Weights of a small GPT-style language model, trained from scratch on English Wikipedia.
Size: 19 layers, width 512, 4 heads of 128, MLP 2048 GELU, 112M parameters.
MLP neurons of a small language model. Each row is named by its layer, matrix (up: input weights; down: output weights) and neuron, and shows model dimensions 320-447. Each number is 128 + 32 x the weight over its row's rms, rounded and kept within 0 to 255. Numbers have three digits each.
After each neuron's rows, "raises" lists the tokens whose logits its output raises most directly, leaving later layers aside.

L14.up2006:117158148141092149142141138066094112121112140137108134097132169161168106138174107187122106113148119085116118176131151152164120134142154163125136124187091141120128107122088179127151179093116158165145175112114089158142191070157139166131103185098149074105085139151177151117121170129129116135134171111092097158107095108163096097142112143157178094090151180119127079100131109156143135072141
L14.down2006:107165103139115131128121083144111099128137071125128128112103129147100139116194098134087142132157136111157086087118102172064141116160159090107098148110149130178100109102083109113105126081150112127090141089176144155134102202108119099090123146132104108144113107151114147099138138063152051166108113081086150096129167140180100157093130108191138130159095119114185092182132097112086026142133
raises: " When", " Just", " All", " This", " My"

L14.up1641:118092161139103136110112185158092109158144136141150144096165175104147163057174106081124172161121147130142143099151100095124083132115140063118149134129185141121108126077207174076103118129174126136138103089132162137130161112086120158167156182134100109135175166094105093168124111174144114118126111198116160121144069115154137130094189146136049072163104182129151175189127081125108152141120
L14.down1641:128113188133099104124144151129148080120111138101193081117162129126128183134066106110124106124172121097136116139133117146100073158162169088076158158135078099181079158129083172137133127162129131100113166083120154164159137208088097130161125104111167069144132117105145139195122159100161119137128117163176092083165106156092171143137115150123135123147137140115142171090169069098138148122096
raises: "ation and", "ation.", "ation,", "ism.", "ation in"

L13.up273:181076144147169126136102156163100091177105086137092160172160197162149148119089188164129145101147141135081170133152153130091111124118184119117140118085124179119142159208163106117115175107115088165150141139127172093139116106149130141147160114065126073164126135082161057143133069117128108132175147094103173132109143163152183143147158176140144129178123097144151110130201094120140152145123
L13.down273:060117108112133072076106161184144125118157138164120114139113097146137171156113115135161176143222126121156125119121116110097147132098091173192163078119130173115133143195141144161092123179117162093147141144108125142073104134113072124172158166102078172118149106113137135098134103140129039123157098106090182130111124123125133089146155172103110144112102175134163128166106120063119255146081
raises: " yards", " offices", " facility", " situ", " headquarters"

L13.up189:179128158117170110131121073097089108089132183141129082091105083120104088135163043139106172054089146158130116087170123111170108092237103114135135172146127147138129095163111131053202156117117133159118115132100184104062152096111121160099119198115139123126108073163147130147100143077116071098141105114139128139111114058209143094100108198161142085093082162080120127138121096140152109151139
L13.down189:107116121095136119138124177065112130119113120128137125105086138079078083136128077177100097068078148091154133148140147115103093122154096102115120177087065112072161196101144072045192146140155108138165111143092129129122143126147116157167081149104134112096144107122108089098077132165123113062192136157120141148102115086152070146117169175133153117082054096134135080176161099151151105132114
raises: "ays.", "ieu", "eport", "evil", "ays"

L14.up1540:107136152131112119119091113128100101070104120103139079168157108082075142097134079146077116089169125107128108189129134167182118113121106112127084111096134152131118098106079123096116198111105141107132042119112096148118183135137085125106178082114202128127117178136138149144119093103102152091150110175106133123179076153088123106150150089142156095118102124147120157111171062132125123075080
L14.down1540:139185147162174146109111097030160084134142157125165099140141071126150134160174087138175114123173098154127078085111095210121119150106160126141059173112158139094100144081157124113152167120139184124072090118169127120159112168123103149115167190179149119085142113098110113084166133109083183129155101076112152128129087098165142153102156202167117071107111092123110101128177082148124075050048
raises: "ized", "ised", "ee", "iz", "izing"

L13.up803:149172155150117086133089075151151117121098174109134134128093140138082175128113158111128115102116214153156165112136109121087076094096108112126119151119120153131207134117137102098174131120130106123178126136068148136189113164126136132110139116119141063186128150127101113117188136165127131139075105109171158116165111162093167109125137140140157153180107140060094157108139129159107116108139
L13.down803:154116142140127179210119113134176165150136129110139103139150150092122164100051093119185100113132134127102118110180160132142104141094136146130144131147138167142171109140070125118100072151109128107175087070084156094157114121162157112143086153095090118144067132051085081152181099179124205148144103143057141147104104108134165113146117126155133119120221097151154164144099133117183216142116
raises: "order", "road", "ronze", "Sk", "oard"

L14.up1723:185172161149149159100087084188147084062144181140149170085127215091180129112123113155100152093135101134086172083037132119145114133155070167133125141032185067139158123149122190133135072102106147115154074135117123120187122101142119110219133096140139136124136109112141096100068149071145104169072119140135113129095112109131112074132153182131122160131054175137091155117104134163097147136125
L14.down1723:118179118149154111054142135055230173211121159142129140107120060093146126152137100162109117114172152163142173115127097092164159091130144096134114157104161113028128151143203176160131097091130101136097109135134146156102193095108143129174165100102106181140117117083093153121103137124129130123114095102140153170118121147118060164153134116135099133146128123155154130041117148161101135121074
raises: ").", ")", ") |", "): ", "ic."

L14.up691:142159112095144137134131135131156168146178081155127128133182104106114104099094100108069163165202128115187138139158161131096124098150100182105097157152153160145062119142086111133158075148101181169140060152114071134141094085166158113199054123109151087071135116114111132096103177182177146139204112141124150088081138131196107078178059081126109143104133161107169113206153119127171162144114
L14.down691:109127133145096075153125077149111129158183125141096105162139137140165103098198057152131078134171147093098094139112149144125189118175134096102067142130132136186141143131084125119108125164173112096132063136084159187104144103139156187120113078102066110108103098119121130112071171136140117112155063105143105087124190112157148137181079136176142148149120077080112152180099158075134193144141
raises: " Beij", "hu", " Xia", "ou.", " | X"

L13.up1726:135152091125136129116121101103121123125100126091113136083093099141160161118111128127190135131143078138107125078124098144147070088116137084172181128133143147102147119050066154143114117111189162142192079101127119199126128141182125088171154090128116177103118105169107107086164126116096108136125066077163146101105114130137166090154054117095168085135109074153184126162099146147189088096129
L13.down1726:135103110066098121117131125112129122159091124135096097146124085114148142113131135153127117068142129118125089100072174150137077131145110164121144087136079115093175116084149147178107197099181158164157099119167092157090136135096175109091104123117126124102098135114106146121134124160112136126173128126187169061145119166065122200100124152128115103096104208170092127163157121110162240155119
raises: "r", "b", "x", "y", "c"

L13.up1918:124141154063137152107147146172107152135066155112168076171093167092179085106127151137125151052154114104115139181108105130195127131091107162170145067094170106166170102117145086138126133119130084155114101133129070145171079148162147106228161087090134106102126146116160125127154143079156132184083100246162082161158125128130151150084166153123116136076129153131099099110145154172138080147097
L13.down1918:125137118122175111127091164120090080139184114132089106173121121142107153152167124130113113101135067125111148120123158125119186148108151107143132101085141101102134138176135110150088103115094135114126166108077118166166149168096097153118118123120201170110129104118146085128096130179140139087185186151116125146122129145128114088146086093199122111047104097125139134127168154129152163117109
raises: "es to", "es'", "es:", "es,", "es "

L14.up698:098136213128109140088157172103107151169176165097071074111092139143109201105077139133168202115141092075118109112134147165091126144092194121131150138120122154164119164150173117179130115178182163153112171163202104156139117141180062087147151144159117175073075100118160169157107174146111102080079114157092134137157133161116119111068146130124113148115120091127071114135148083112096131085145
L14.down698:139153097160114125098140111116124141140126072047190115123161130094180177130104108088137150157119125166128126084098154160195157095135146153138188121093123095156146093138130171105076123101152169118095115203105120126178147101123101075133150076112109115097134137165084176163102107146138150159125111137151148112135138052142125145127109154158079094158084147141099138135158137122074152114148
raises: "ity,", "is.", "ity.", "ist,", "is,"

L14.up1264:145149115125133052120082124140135132151194094109174185146114091110121169128141126088112071083174135119135142134177115133200150142124111141160136065153129112143095121131209144087142144067142152129149134117114167180192144106165139184127160136161113152144157144033083072141126115096098138144108135160167139135135034136160090101151113128133113166136120083071137130167139114105162129105138
L14.down1264:111109147204102078088131143135105062096110071184164089155125134053113115178080153093141103134135121157163145153141105119141216100108045162122098111169086137136132100152161146111144132139174089056102161131176149182166115108181099120018165063140144132146060095106172104073160137115133082066078133111104148177131059171103152140104119111105131155176122165162162147136103119101088115118144
raises: " as", " of the ", " as the", " as the ", " as a"

L13.up1037:110101146118099152143157173102117188069112089131141078139156177177087157169077204169180108094099112155148138122083095141150124160101144120129172092105102109087102115089128147104149173124098144162109158104124095112200165071094189150124142194095161154181103152149148081068137201157129047113129130125129145102101148142095116110130136053124162127131128105125145157115092118112144138128136
L13.down1037:139182132127117074104135108077099088086108164160120117053150159109145168126093141134176131126083105118186135121084138132143134152120138142117096102166129076189150110030120109121155132140150164101168095133117081155153181158137146155117106166154111105119157131168119219123120127114111123091096121134124136135158150119134088184084150123141127149155139134144183097113141092146144108127085
raises: " Party", " party", " parties", "ocial", " wing"

L14.up1485:095170100095184148097113085139131125093098139140083116142139122127131080139168132139099136154128167133169133157092133105108139123124099066146093086102146189112136123157141116121232086062130142192136077141138128142125140176185135069142102120113156136168152176122091188114113130168129110118143168139146158133162154095066131124085128104198136180127184114108108095126111093079115139153143
L14.down1485:069128171134116164145155125140148106179090096157194117142155156096116115171148139176159173179056114112122178146103141131116195147126127170201083120070132136074102079131165169135219124085094127119101115104141157058085129061131109084168173100153055138121099111186156132161067126132131122126132144139121159117151143145116095125117161102138122125104155130079091114171176059086091075131129
raises: "id", "ular", "ide", "ly.", "wards"

L13.up1326:095080166186162131128129127120073158118147139164106114149193106132105141158107129125111104139152161154164131067119130063154165144155167145128025083153120064158122160110096145089128056080097143100115093157106116160124146164117141181127117098079095104118131131140139070195098156097115122166121135129145078142179142131164078109158155135145099057117142136130098168143150081155186176112147
L13.down1326:122088087126057184103105139132146117144164093145125169140147161098082082115124096162125112143077106181125095170130107089112105149141132108149149105106127203149197103115108115095119053132132087115131136100090102192138114126056129151145197120143158128144133128102111126091174147176060160143126051126128122091136093128123078168147122124092148107165090146185141197160129130135088172128151
raises: " of", " of C", " of R", " of P", " of B"

L14.up970:133066161140132150093106127106146127177158139072144121152151084127175112174095148126174089083162120097136115175136085091155189151142099108136152066145108137031120094165109138090161147126089152161152131136132108068141138095136113110167169083137093124147053149154173074178084137102159099151166191105107102096112129133114161097137113127107170138197135081117126164091125072130175155126084
L14.down970:065171147105071118158130112153131099147095103133175142100125120115150117184147122086159155132168112182096125080133116086160158126173119140138154110163094129174125086069148155135091089132118152105084102165145132130071142117086085099101134127159090178138153147096131130100125167123118077110139121092097164109152113128107130173071170063115169172164065177109136154171158057115184068107050
raises: " block", " street", " side", " extension", " wings"

L14.up1755:088143114167156105155105111061130101121127110109115127109100094136097122124118087192114149156106121101158116130115103130020100161100159128135134129107109108121129215158165114082123132123165145142128094161140108173085150123118099146051103156079137129210125142120133126152159111124110154136122149138143040154068094104153134118122109222129098127181126148118143131103130081101143111129108
L14.down1755:157105138128133104120109167139088147086091126169141153146149132122075102163162095076093134061106158125101066093108149133151162177172198078140153151150134145095115140123121132110104133119167141093126122099100134090172050148123105163132085105156115143123123149181124134118129121084099191106111123123156119102048171102117129157121142121119153050109119097137126165155182106124144189089128
raises: "ens", "uit", "ere", "ua", "erv"

L13.up1280:122151117131106126136148087089071145132175132047132153104096117103154123083106102140059088123114135159112127154139140124164107100086117108127131113137165108147182089103152135087114132154124126126124102102155110123136112162166088145108169137147207148148132132160128116168117095098148134133111116164125087134122122107091132091104130123082117133056159147136159114109125080157153117087145
L13.down1280:156159153166152164124137081092133166111118116091123111132150097161088143121133133143096127124167140107108107096093136100123134146092135158099113077085150147157070127173156105136110141209102044175107089179115092164108140127074130109052043156124144120090109108129128142177112102123172141195097098125099071159145124163131096187094117167106095137123176113163099158153133141158145095107118
raises: "ies,", "ments.", "ies and", "ks", "ities."

L14.up623:133132120182106128087137077047088148161182108155131097099146175082089140126160141184153091107102122121112183108146081141150117175173212173120107098076137134105117093143100126132116084165139107153126156065130091134100090083154059109089164142103137116101168058134123164132198131151120171220145091110103191152150169146110218085118159112109138130102091094120151131134089108068184116127104
L14.down623:143169098122115064109125108102134111164175137181050145174108123143178089120150139100116184143094079095126138125098083144091118136119169100100106139129173087082129105100126168169172067082110087129132108124112130145116137128149125107137139180134170140148129062128151073130152110113160129122120089105110135115166105140165152136035079121092056120086162113130152131133136138124174226162144
raises: " John", " Anthony", " Peter", " David", " Richard"

L13.up1155:101153136102101125080167128195174139124099178084162098171166115106037153164071140143126099088163193190117105112128113106210113152154145142131117084129123118206164113122160175163135092109131100143129108109110117123111168168158112164146162111142150132106152126105117059127117147106169171156078099089117208119129087142077101146131149175162089121097185167099075094131139133081105137081141
L13.down1155:049164141095156152122161128131140162094136070118090076188097150159109146209102050105121136106172116176093109117172062163130192098156188098110132120161137104124145136140119160098069170129115104106117156134137113091108154169181124157127134124124161172166085134160117178096149115149096178165146081103143157158166062121129119162165162156152140122154139167117092093108161174095137168122124
raises: "ized", "ised", "ed", "ated", "use"

L13.up853:124104142082126128105121095141093103114128181130158099115070102118150092201090146121155161121093169141147148096146110109127148099145078098078131182075139160097170135203090145138154103096099055125209158130119107149116133134159191122104134147129121143117116104150130071160164077117086165140149155134127150149153085139134112113199109151086137161174121092168173078123096112108055152120127
L13.down853:109152097099128139093164116114195139138172119131100100140144091123107166103097107171095089165198104115073126154147157130190085173103120134156125167132098174180137078096096159048092116111143125145149137136192129134085159105088145130181184107075086182153117140119121133107086146207131059109152102104118142195074161134141044100147144151190146137156123118148160164095101088134161226136158
raises: ")", " ===", "), the", ").", ") and the"

L14.up1725:127157130191146116178110116127122134162148130136050118064145123116173144159173101176149089148094104116088134152115076126138106109099108130134168111102121171164102123129138121117111148132123093192179188093130123154120062149169131133166218075134105090145111156166181136174165127126190208141152095106088126104105143122117132104173130232139166119173094160155081147120112135152146107119196
L14.down1725:113189152185085149099079132144162116136133157118010117135167109118137090087130091133133167117121136097120126120147186149113103081081099110117140167082126144151121158154128102164108113075134112156159159153194113100131103163032105116070155125137172101130074165107078150140134082141113167150139191095153138177164127181103098114165121137137086185155175164115210182111086090089156199154110
raises: " land", " hous", " hom", " possess", " properties"

L13.up2046:096165150127072158109105118131080113114191152127147145143115122108151104062136142081104092089095145205155105130145112116153122099134098097145112149152147102098179163096104146091066049142156087180133111154168148143119101108113092088074163162139131111154113090116125142126146124107102104117095091163174098102199133120194125147153149146076123086103191118131127133137093176156085136084192
L13.down2046:083153156155188149157106173125116133158172160113119128145085070086160131144098135062131126162119098202115078084109092136146164118153143172146080169163118146156128074079135150136098132184137090074093117125107048140136113127173118134118123125092139148158092152183161135113152160139100144126137171130172112147135115097098168094147185105131116148125144148140110184126197195108063210150199
raises: "lav", "l", "ence", "lan", "lov"

L13.up1302:135153136187133163054111157124101133163116129106144107107070111196114107130162102153106115137137139122174156136188078159130137169169119138124137097182150154187129122102116137144135112115156198049137193112100156115057114134161176172089093136193085148149164099073154132103088086062187116125120076068110115160114153117118078087069174066157136149152119107141071091171149131124115117116097
L13.down1302:095153117147131105072092168137126068142138088164102127103193117161120115145136132213120071147153091155072134111140144175120160191139108166151178077115061063175084112163120140117180162152135160117129121129077121166192112122111157125088120082120108153143173170161117074169109153164142119149125142100086135130165159186154167187147119179116096132101114082106176124157142149147066119123132
raises: " the name", " the town", " the new", "eira", " the \""

L13.up1825:091139136145148124123066141152120146148160128064163154201076091124074078131116058153125143152075062135184129179138092098211101042138076133131072157195127152083133121175099067083097098119119131130120147124137138105138125155097173074128113108121087146023087122088092104116096078131150157110075065158146108131159102122126073102078177162146106124110127160119156166130078137113095121133119
L13.down1825:133094127180053111143174134071130087111138125103112148144131079131135061088131115134133061183161106115124090186136088107200114109150119078149145070127158178125235093102084144137118083125094149090094183118165120123164061139089143152160179069114093173116147173120127089103121121144138170141171094164120103133146092120094170163138151137172135166102119162125160138121202135159139120142165
raises: " of ", " of", " of N", " of P", " of S"

L13.up397:119151084153130132084151146128143192136096090160126191137141078074130110111128165118085193099112126137093114077172141117082149121131186085140081093124142157118152135112142134184103166124104119103140073074093144114141089088099188160115110125114084160029107166157039174099112161126108133080189099139122100139090141112131188097097145166114139182183083114133103139140143104109115133169077
L13.down397:097100167095077090187108104148139165096097097155155180152123125123141144177103145086111122114143142183122100138123142148100108136092135136153159155100132132131063123117172132180147115109106102128108130122071042149091086142152132119121131109122095112098118155151102191110122097147103143041169186151118123144088104101087152110118136168127115157124116150112149130140134125190130145136151
raises: " sec", " form", " col", "II", " shape"

L14.up952:165180100084111109113121232070157121062133090168123153123117105191146113131114071099087114121153172144172125158148031136109160174081119146163131164112134162194138167116128105126144126123169063070093130100120147108113144186173161128182135160107122135133148138147157119153119087122184095087141130139112123128099136109135111096089133119214118143197093178122062102172178119136120116169119
L14.down952:049158095147148117060087166058091112156064113162104131134153160197097084146142146171113096187147163115131131121149153113127216199079085151160110092085098064118145135130164153138155146075109115183129150126027120165122178130126153157111125073121124153127120096138150131146056125172142146108131131134107143147139163162147069127108130145123104137186192103119130175121170092146094024135124
raises: " the b", " the name", " the p", " some", " the c"

L14.up437:163145109128154088103127085143138134073162150123127148133141133106165133098079108131112065055147148179092095127152075088169135146199101118102096114130097121097103079048084112110139138096065122128134093129080144165089099119113107110171178120159124096061152093144124105130110087134102137154134194112141104056112126114123119138144064205130109111137153113113113113150127120143112165120162
L14.down437:099170117128196080112128159185113128099115100121175143133094145146156144153158075118155171096138153173152078059094100195114172125106100101162090174119112106159177130162153140127157087106105119164111129177139073128106137161134122090090144134076143207136091162072065100146131127109141137132164158128111074121133093133128128126215118125164089157172130071092141093175100163121155141089179
raises: " War.", " War", " warfare", " battles", "rew"

L13.up1009:122087102137151166122104127169123062131167098111160155160108125126126189123120100166190159186147040125169133161155122179141087177177119128110147186162110157100154144159181090184115141149107110118061175171151121127144146130071158113104096052195094089201122140181058134109136163059138125165142106131127109132112071082132118077107136131100057120138084184158141170124096095095139165227132
L13.down1009:129192085174071073168139146127137144048092111154144156165070095145106191112157176092153086217110087181108102133120121097104147153124112171135100146128088124141145135135124143107172120142133181145148103086123124173107162122091145135139203122157087142129093127082076112053138121129114165108126115157164162116165153119143086126160078121111110127139122103134160083128155107160091131182083
raises: "atic", "ined", "ya", "ased", "olog"

L14.up412:149100159127143150122108112159132154135124137136128178148160140184139140134094087199185084100102149142163143176125137084138107136072144192138155068120148125056168132140129079110138087148160088106113128142105069107155100105151139105128133105163151110168150161165101123157117177148160117145132085142094145162122115064111148088175091150143087115134155130125146155211112081108152147188063
L14.down412:104188111094161170136144124149101125133099148123147189105129105152163094087179145122153138096113124102079094172141159175159068145113145144166154145112098089139109037163176129127145052111125154162128164087127121200099157082110143123135143102202120127152136126159150128165128155136180141132141109206099111196156164136142139137143072168104133077190082142138103127086178141077139139105149
raises: "hel", "ion", "ions", "ler", "ions."

L14.up1772:155150183193119122068107202086113141100091174078139186084138121136130109137181100154130113111074111096140135154167093101144039169164126134063166157150135195131135100157142081071205125174173087108145102106104120134184143126125112148145135105129131153104093134154068152196115159110153024155061146125153123073109122110177143108139102117140121125183152159144119125153144121144142115128119
L14.down1772:166128104151157135166073212080145160086150137112126110113138081065118175133117101161080094140142080093074130162136134204143085141152072133079167107150048107193152152138128138155155149193168053126156110136100122127171137096133166094176137119183128092186092146174115126164135179152087073173128198140179111079102069082166192141133156088110072133134162132121105112177097175153118010077110
raises: "ants", "ant", "ive", "ant,", "ivity"

L14.up938:107130074084126164109121133120149072119126190091125147125158109120107113129151145210117093067141083103121136069175098163079130114057121131116140161111130172132139124170173110161118164162090104116126089140147146167154127144143142170153101085118101172106102149151124149123147102063118098147141160154080123136143121123145159108091129057150153148127103136070132138132176172129112146146109
L14.down938:137163150144166089136102118068098129145166157124168163093131083109159114097143118118226137192154135133167132158195094153126118162123114150170086139122106107161097184130162120174164156141132130145150078174115124139100138095117140143085087124168199138175110096110128124170100154153111169129132177152120083172158110116139123137089114121169106130092098128153108127151156119098124151121131
raises: "y,", "y of", "ys", "y and", "y."

L13.up1877:122172102169102096107111162182148088153106089100155103139125114112139209176137093133094147137114141101118114098101126100171114207128157129099161093105139171090137111092160048173140120122157190107170140173147158133142109143123144091131109128065115098123098143144091168105122078138167060144134106099144098138190136095159129098099098105171150107103109140109145068121139160158121101110102
L13.down1877:112170097155131144122152188124070150164149076158098119210106108059114149149135099142184102159142095105123178093092163171212187178112115187095178119118089106148122182100198082179144110093114139093123151176129139076079087129080107141089101088155141144168121134145097137108124121079152057170140164070205065155143173120119170170174051156150088144090112122092128108101111114133148166160170
raises: "ine ", "ine", "in", "ine,", "ine."

L14.up1301:123122072182140109130142135114209137099119129144107165132160178118144126119130118101116155077140112168157176173132078117182096147106154090141129155073124178103125161081100164132120128122118052162115141155139154124154112186137110172119157079114149135165149148059172128126102205138148053081092184121072189146098142139131106096139083081091134136143141143178108151100148133148124117150103
L14.down1301:101150115090144126092147139120144135125141114148097102091110134079155110148123145141098118168167125118164122117076135130132146119166152195110113143098121224097066107167193112086086118141131053103124126125125118092217112118077101114095103117141116149106141138163148103123121095116148146128145079128168116110065115157150153194141140160174098129108142051118094099137118128159120000112089
raises: ")===", "\").", "\")", ")\"", "\" ["

L13.up647:128179136168139096116154155086110119092157183153157136110091089130124121124179048118160144072129088114148107194184117138126115181118130135081174121122162141128184074070110083091093121118124119142142120129129137079158179105165091130157099145110099162117087128090093156163141116163141108130069114085102133088118170101098162089133163109132172115157105119108143127150114102170110123136127
L13.down647:091121110134114137102151127172140156171164072089053113157133127110137114176141105119139098155099098141027150112187161177179161084158073101050122114152150087143154082138115182103085117140118150166055111081154140073111129097110109072120117121119144149166097150133108140126144121086069119132194119200120113127159138114147115176139161149105097101073140159144183134112096156088126144127129
raises: "ized", "ed as", "duced", "ed as a", "aved"

L13.up571:083157120152126105123120117140136068094120152148153092079116185140147134073086126108144156137129138148114124141125120123138121107137143142161087141099137123114131068125147107118113182130105072115136100184176139181067098110108131085145094153106123080178118150128127164103143154081127153109067115181115132144129162096159114128108168123119109134074132174174135215160132140102080137150175
L13.down571:079069150099135149125073163141113141190093180147086106128091185095189160082152107081109083096121195089128079085189129127089185117165127099037128106102142137124093171124108108072109133170162131124114141178088108049122126112086103095113126203129145081128125109138122072071064066156165142118154124137101170164106092110119159136137124151089133210115122188143119070136178142114182112138139
raises: "ays.", "ty", "ays", "ived", "ay."

L13.up1514:177119105137160162141134136076140145139135082126199136075104083156083135092140113055146107136115185111141164116154117129186071131123106153193130121135088140151141134164192133097144157126085100096081125100147143078128118113113186070133176096117169193143131123114085125146172109083128135190121108112117120138114169182142184128102093071083188134088153134049098185152160128154136145092216
L13.down1514:163119144122137084130152143116071134126107147089165123081111183121100138119113133075123110096101082136158085135106163133168133135117111121142129129088150113200114017144146158122142110124155109123126141078150132030162156125067174098113184076124126147112161100167115169142094117136134115081114106181072128101136148163157107095172146139111150137142087099149100060192152085141082058152120
raises: "use", "tr", "ten", "ur.", "to"

L14.up172:122143163105086135131140197119079139124106159105141100100078106153129121137096131190158144141084158187138116183143143137070171151147160097156155165149160147153094155131138128228137116119088163147124138043125121102130154140113095122140141100124111169114100104135103110081161115119188152166085156157107133208102024084149167128146173089115146144148087141104101162129201181138115132114193
L14.down172:162109061128096096101152086110117050143189182106118158098134154126104120115140119138120107083140126087109121131107113154130080087114129107126146222106109117134162097146121145165101096133172183146125107096132098131115051153123116149179103128152136110171136131063144113150073171135097112103079102164156136139123245079129126100106107146146131127157130170159118096116070096144108109150093
raises: "ights", "' ", "ots", "uit", "’"

L13.up1558:132173112137113166142123095127122116131108140096097163123154162098087095153127129126137147136146114147145142144142145128135128135145062151176149147102118095133131123067089117141114141134127137249114116170095134112153139130111148166131101089099143088092154083125078077104149130132101122126164149065093105177175186139110155123141068123065153084108100153157102160138208184159052121188098
L13.down1558:107209181051135162142169132109138070141102123150131065161110164078145113142118123169171110135109112139138073091099149144100070120144144100167083114056071117101149096136161159108106113097142160068119175071116123155165109108072118206159126111124066081140117125088143159073059086130181196156133159138130123133163193109119113061120088142108092151150116162133090139078159104097093179100142
raises: " \"h", " \"c", " \"m", " \"st", " \"f"

L14.up1178:127123103108088120156076127142099117135099182132049096080152098114062093116153128092178178153123156140109081155130116075061105095102086149109132129069116059105152101139161106064111116088106080089061122089103068072129103142134170120131148165138123143119144122059164154099131150090108122126181165103119118109056134078135077129112091095144084168081146071115117090092172094139100171090097
L14.down1178:095150145147151109112101172056146160113149140145103152116135159166068118138150127168158145063092135114089146144067128100089101130136164097087126105091159097159124123110142137156092114100141167177119129073145147123171111082065104153107095163156097097158108114099185091134110088163064084152149133137091141110189076111068080142160121122167137110102111066151097108086103138105092209142041
raises: ", also", " all", " then", ")", " also"

L14.up1381:122157165123107153091070126141061119157138138129119119123128126149094072162172101200127139151157144115103101151122149113159091043072036153110130113122153216135162178110092073124117102152085077147153102116111147105081079158177138144130128134161118099085139166078185132170120153096117113108143123163120150142100153096039108097119116179196134177160137062106113092139114130149146149075051
L14.down1381:056079158129142146067121137155122115167179212099126152156105160138124109155118168143099098112112148229111077170148122158139106127098151160148158167136161133132090121106143105078109093148116110064177165106103130095174190159110165095098180089115115128123103113121115157088127152162113152076164109093126163151171126069104145145109168104162119150182159117125070148119144091160082051124118
raises: "u", "ander", "o", "uke", "uits"

L13.up229:134160123111081111186123137129104111158105126194084141142106109060093151140025153110096183152108154168119161173148114131134075126135104151178118128060157144134105140090146130109078141152153129105144118060102123179128128129143162114140200132145100154115112130118098063141104161095191230121110173140068134116086099110147184047144076095143115117131131113115142244128149161159156120136154
L13.down229:089169116137138092042141214098150070095102114155086147143130198217148116152105100125122122196166197143190170193162105122157175204127107130145111099112135082159119152132143089149182124111139095101147193136067148158153165138173128193132137113090093130114150094135167113149133133134132147111170086106101136184203131146177067157097104148168163127185134117091108158159132099130070065147129
raises: " the name", " the p", " the b", " the", " the s"

L13.up1247:153153088177216152173184161179138122124174158164145138089094131134132075100135135134125144146150146115140133118122091182098110143119197139088126119153157171148182173092115198124192115135190090101113086142131122119155143119083129169123130106136119083218120149144101112134078093148105109079111163168125127092157153098105139120135143148132115102129163150075147142179144156114172140160153
L13.down1247:127120164087145142162074153119118149142140172109175141155129168117112094121120160133102062106144116069090130125086102174130116145129198119064142057131121122113176122078163145119176103185185110170133161147093124098134169057126100161139142098146112111206114111100091119119134101141139121093112097152135135138160125094098131129135084154051105137113147114093113133144129150065152141099189
raises: "ions.", "ions", "ion,", "ively", "ions and"

L14.up742:124083127085126131152137149099127135179173088110122102183113149114099160123142064098076151168118135197152117159141083148157170116104133051133170117158176116131164127130216115133111129082071176097053169155120139138103158135130094122111190174149100104104169080137084191134111174121158150146124088143114102122124113177124125134132029163119169132156166101101149185156195180153144116103183
L14.down742:104135076116078162114101159105117133147163118155138109206139108131088133094103131115106182162129114094190173116120090113132188100145125173031141094154101126108109108185145083129136099121085141078085156167131162138170139102118134081096102086118146062109075110152110144046132088100136138135105125106139133136123077127112133201106130101123132127125153108130127129205182102132124178094147
raises: " as the", " as", " as the ", " to be", " as one"

L14.up184:118154109155084173039183133102169225085122182180134146115149172099131137107164095122122125162148101146121197125153151125150095136187139134115113138157122166169124152138090170126176130145086104169096123156089116132181095067071064164082173157127132146170137150155110113111131129119160122065164112221092113095128100092116094087091190087131120143159125086124122185041106124116165126137106
L14.down184:136114104113123150112109113178073121103156140170160109131128120089137149128115096121088130098131134123062088115063195141123192101146119125144121106109156167152085122167099166170131146172123089150151111111102120084102117150067146167098146126097108156165183139121157102079124165145135152092142098140130116150117128115129173123128157087079087079113109095121117092138125101099065087137120
raises: "its", "it.", "ite", "it", "ize"